{"n_layer": 9, "d_model": 192, "n_head": 3, "n_kv_head": 3, "head_dim": 64, "d_mlp": 384, "vocab_size": 4096, "activation": "swiglu", "norm": "rmsnorm", "norm_place": "pre", "norm_eps": 1e-05, "positions": "rope", "rope_base": 10000.0, "rope_fraction": 1.0, "qk_norm": false, "attn_scale": 0.125, "bias": "none", "tie_embeddings": false, "parallel_block": false, "init": "normal", "init_std_qkv": 0.0409, "init_std_o": 0.00963, "init_std_up": 0.0409, "init_std_down": 0.00681, "optimizer": "adamw", "lr": 0.0017, "beta1": 0.9, "beta2": 0.98, "weight_decay": 0.064, "lr_head": 0.00525, "grad_clip": 1.0, "warmup_steps": 203, "schedule": "wsd", "decay_fraction": 0.819, "decay_shape": "linear", "final_lr_fraction": 0.0, "batch_tokens": [16384, 32768, 65536], "seq_len": 1024, "doc_mask": true, "train_tokens": 259500000, "steps": 7141, "dataset": "wikipedia_en"}
MLP neurons of a small language model. Each row is named by its layer, matrix (down: output weights) and neuron, and shows model dimensions 16-111. Each number is 500 + 25 x the weight over its row's rms, rounded and kept within 0 to 999. Numbers have three digits each. A neuron's up and down rows have the sign that makes its largest values positive.
After each neuron's rows is what it responds to, as a language model described it from the Wikipedia text at the highest values.

L6.down215:453510485457508499528489512497555548523512527509503513499452514496509503493544535520528506484523455512510503487490425455485489498463497535516556492488480482482518523518509491557505519488484492511472444497525523478507498510489504508495516469515514502453459482483518482499532549475478514507
Continuation after proper names. Token right after a person's or place's name that starts more detail: surname first pieces (Harry H-opkins, Josh Al-len), located at, Township, Pennsylvan.

L2.down217:470489533454460467483518484530472516459547510480500476507482525459499512536536520481522472508495553532472469466496469486526504512491497485507464478519537505463474548480507481484508469509489472449524511497544549549462534483485571517510511478502517531459490481495490501495495506493531513520
Word-piece fragments. Opening or middle pieces of common multi-token English words whose completion is predictable, such as beh in behaviour, Te in Team, oll in controller, beg in begin.

L6.down6:499551522446536490522502513553492483468474476509511486484490480457487450474515493527533476525515507558477498490500480519532450503467482504515519435481487522481483526473471497485517487483490502517490480481474483521494499452507486508527520477496468478497462513487540474509511511493475493500
Infobox unit conversions. Digits or slash inside parenthetical unit conversions in infoboxes, e.g. 2'20' m, 352'/'sq mi; also table pipes and early word fragments like v-acant, par-tial.

L4.down166:511538517503519492517508486464479523509544449573539452491510470497530496523472515493508496504501493477544469515521445567518505545527495496527465517482483501490544518495470503466514490508462487487455499494508499531474485531507479527494502502532522487490487506461510487467508491488469474447
Copula before predicate. Copulas and auxiliaries (is, be, are, was) and object "it" after made/makes, just before a predicate or passive participle; also dis-/un- prefixes.

L6.down240:508503464511512519544482525478504488491509492525523478471478505518514494484483522518527491495478504498550469470509548519447532487462491501528527512525466515501516480478490542455482477515520491515479438498459527505509544500525537472492491481476453490557495452539529482540504501471521475507
Mid-word subword fragments. Non-final fragments inside multi-piece words, above all "Care" in the "==Career==" heading of Wikipedia biographies; also "ast" in remastered, "and" in Candy.

L2.down330:511527498535491459536510514441488503538547490466521472547502470483495487515485520551504492472494546499509520526479468481530483476490501538539489461489487553499490477514502483549531503510503502530477454511515529491481471494512527459492488521525506463509486505451556514514512551522527488530
Anaphoric "it" / "this". Mostly the pronouns it and this pointing back to a just-mentioned thing, often sentence-initial before was/is ("It was followed", "but it was destroyed"); weaker on word-start pieces like th, G, Ar, om.

L6.down246:475506524480487447491516491420506486457555500529475487483545511493543512563518440471504512534536510559511500530496479498521465508483519482471552494517485516473487491473530527471476536462520509498513496498464487497469497517480527533521495510523478522503500518505551500482505525484507514499
Table and infobox boundaries. Structural breaks in Wikipedia tables and infoboxes: the pipe opening a new row, blank lines before a new "= Title" article heading, and cell-internal tokens such as ( or Dec.

L4.down267:523490503519521508493491506457512542504439463515488501472489506482463467451506521529463522484482452472477493462490510486456467513510502497517496536536467516497514495471517514475506530487507510493559535486518532561449532488491488483481468489498489477494497485539548495487552553506495511531
Infobox list-item bullets. Line-initial "- " bullets that open the next field in Wikipedia infobox lists (ZIP Code, Genus, Occupation), plus "(" and "| " in numeric tables, e.g. "(54)".

L6.down116:498490522517497491519514547481502528478534490486482502501497506513541489484518519469521548532470522478522493488547540507510510453468508509476489476532481488487478504477483474466508491507476497479442507526503462488507469487552488486504551520453513507520514486516525505537488514490491504481
Slot before a verb. Subject pronouns (he, it, she, I) and adverbs like also or likewise that come right before a verb, plus first pieces of split verbs (rec|alled, occ|urs, of|fered).

L4.down216:514521509475527463519504504457540557483499449511543499458526524485496519442521521486463501478480500494459507523521531526509504481471506506512478491478527472502499523498497500513532507528514506506489426517468499518506523500495499457490500496484497506522475472518517453479508484524526507479
Clause subject before verb. Fires on the subject word of a clause, usually a pronoun (it, he, she) or a noun's last piece (game, order, regulator), just before its verb.

L2.down156:463516518477494544416483519550485493475510483507492488484565547540476476484513468465477484507493541515555550473507480453499498500500475477529480469485509492470474463484495483495505524489498462471476512515489481492487532492514492452536479493499460487503494484514516457507527493510490501523
Year final digit. The last digit of four-digit years, split after 19x, 20x or 18x, mostly in "In 1976" narrative openers and year columns of tables.

L4.down376:495471529454499512501534517445515454485495495512465473538481516510537453504515497489505473506501494485474517498505505469473489442541500521494485514482477462519502519520482487439479525495521504499478479517523512472486449534495507507477476511513505528506517530547435471500515492501481450518
Clause and line boundaries. Separators that end a unit of text, such as line breaks after sentences, headings and table rows, and the period or comma closing a clause.

L2.down343:506514508476508480512492524499506504537531485470521515440506484499470473501473470497454462516500513532459520515509522521495459472489472525515457481495503505502478480491468475528511468471485494508493491479519512500511535446520480475513520519494527514514544478543491476506497499509526520512
Subject pronoun before verb. Subject pronouns (he, she, it, they) and "also" that begin a clause and precede its main verb, mostly in biographies after openers like "In 1923" or "However,".

L4.down278:475541495480470510519494511420513466508512476544495530503558503514476516487520450535516469495511514479500465513497476518543506461473448510475494520521503521507516506504469504544479495495484474484506475556483513520504524516495532515495540532520523483446515487561516507452489516514491505510
Table line breaks, mid-word fragments. Line breaks ending wiki table rows or section headings, plus mid-word pieces after a short prefix, such as re in dream, e in Live, re in Shrewsbury.

L6.down135:538500499492493499505478536567514478432466509512483528417506490514484489469479488471541481497488472473492533513497534527456473472491514515548511513496456555514493536479537509515515491518485479503484529501526499477514471518468517494462479500475520492487535485544496495514479522492524513502
Mid-name and range fragments. Interior word pieces of proper names (Stock-hol-m, Rotter-d-am, Win-fr-y) plus digits and dashes in year/date ranges and table cells (1978–79, 1928-1996).

L2.down244:505448515484528488503493500492501477519508510503538516501514517495512494542503517501491529539494506485532525484511552527480524475523515500489495521513453483512513533504483488553481490468450495502545455532480481532505501552474509508474488530452480472523510486524478492501492480522469537522
Split name fragments. Short leading or middle word pieces of words split into several tokens, mostly surnames after a first name (L-evin, Sh-akin, Hy-de), also Can-y-on, fl-y, co-founded.

L2.down272:489477485480544504529506492499498490475516511514525508509551479452539490501523476519560551460523512495487462525487489500492511466492490489510532542500505431499505478506485486501497531441526517562463521521477539514527503494498446502508548524469483519466507464483527531534496522525524527460
Copula complement start. The first token of a predicate right after is, was, became or as, mostly the article a and the prefix un- (unknown, unlikely, unmarried), plus adverbs like also, often, more.

L2.down246:514467472514475515490500545436509535494548526541477458475485479492481504511477496465512492525491509493517479519511522496510460483479532557479502535510492483514492477529528505508520475493470495546504500507506475504488488484540528492506490546495495463512496517533512528505488458490498490493
Structured list delimiters. Line breaks after table rows ending in |, "- " bullets starting list items, and ": " after infobox field labels, e.g. "Deaths: 20", "College: McNeese".

L6.down211:491496493496497475500507503341495520513515484486509515453529507512480522501505489503462468502488488485525501484475495505514516489476475522516476488522502508508476482492501492525512508467494529458508493450522477486484512453505494508506503528506485500503517516483508473494520502481522501501
Structural break tokens. Line breaks ending a table row or section heading (after | or ===), plus some clause-joining commas and and in prose.

L2.down248:507468518486538519541485552413500462467478498537546449472527484499520469481508488504523495521478529490543426477509520495492511496457524464523518514490486486464457485480512492480516456497505525506473509502504513541476496532503497478511518525513490532495518529533528514510508490458498481482
Sentence-ending period. Sentence-final period plus space, including after closing quotes or parentheses, in Wikipedia prose, e.g. "season. They", "Germany. Emperor".

L4.down318:536472469457496474517501555526493485529459468492513516507463483490508527457485535504495493462537504445467544503519517481532484502502517513519506487508502490531487496479543536453500460514560508537458512487455489531447506462526484485480529510503491508500484521538458478517525486522510454501
Pre-verb subject/connective words. Subject pronouns, relative pronouns, and connectives just before a finite verb in prose, such as it (is), which (was), and (decides), also (played).

L4.down16:536478501496437457498452488503512497453487540486494480479499513478506544520454481507529532535507520496505489532506449484507489490440463526475518514551496525517503467480474535559507465460467482493499537538505492493524517441471503486480499480530488475464454463485523534526519525498502484503
Word-start fragments and "and". The first subword piece of a word split into parts (suc-ceed, wor-se/wor-d, pos-thumously, cre-ating), plus the conjunction "and" joining clauses after a comma.

L2.down367:440518520497470556510474500509498491496514498498476533505523493524463540519488505520505492469468534530482537475518495518492490527525540473528488469479538508528510492501479530532510494529529466499507519519490480500444500503476535512514505529499482488485491491524510524504489529519534533532
Relational head nouns. Final token of relational nouns awaiting a complement, like role, name, part, father, often split endings (-ation, -ary), usually before "of" or "in".

L6.down46:490439499505504474480491527509515485504457461497456499531510508495522482489473522534549526473458496472507440535503497463457505478504505547495535514497503504474503483493480511502494504489517520551465492493438502520487501482489523491502523510502492519540477502490475506466546496464531489471
Verb-initial word fragments. First subword piece of a verb or adverb after a subject or "to", as in h(ave), kn(ow), s(leep), re(structured), al(ready).

L6.down329:525504576514470446483549505496480481490508513464487507466474495480489480507518512508456494505507552553470519510504460534533554526526522490513508536461518516526498499503468489538443516546485480460541554464524525478498489509510467476525474481544481504446530519504514547485557489523474499495
Role and occupation nouns. Ends of occupation or role nouns naming a person's job or title, e.g. guitarist, composer, publisher, senator; also line breaks opening review-score or results tables.

L4.down213:501436481490509476505508542445548488482514545515478514530494517531453459522537481501451513502495482486495466490515482498488508508514496492508560478488440498481479488495531480495501506501523435460459591491503477524511529511518525522506462522504484491499507498486544476508536508524515485496
Infobox and table field boundaries. Last tokens of infobox field names before the colon (Time zone, Release date, coordinates), table cell separators, and blank lines before new headings.

L2.down207:496488531468521518505546495448516465509508504500509507472477500495526493468502493485468488523534493497459515482477490492497462494478499552515521502506510506475518456519486536504532525490500508454500522487489468506521501515499499506498494526503530473507477514519496457506498544434492499502
Field-ending tokens. Final piece of a year, name or word just before the next field: table pipes, years then a comma, as in "199|0", "Hans|en".

L6.down23:484481517489492517498504497324501476514498486509531487493499499502492511511516496494500503492511491500472510499501502495521508487507495490499500500499489502501495499491491514512495496509509515495504514503508496492504499501518512503490503500512495480503520486496511495489496483473500500494
Line and sentence breaks. Line breaks and sentence-ending spaces between units of text, such as after table rows ending in |, after == headings ==, and between list items or sentences.

L6.down300:490516494475499488448504499573521526510481536457523441468539519511500453483482499511496466517515512501486486476472523491510517479479489492465466514487470509501518505505480511496538513527481517532514473483487451465452484475509505499501447462505497485472500502471536493517500492483558483523
Name-completing word pieces. Final word piece that completes a multi-token proper name or year in biographical text, e.g. Purb-ach, Cooperst-own, McG-ill, and a birth-year close paren.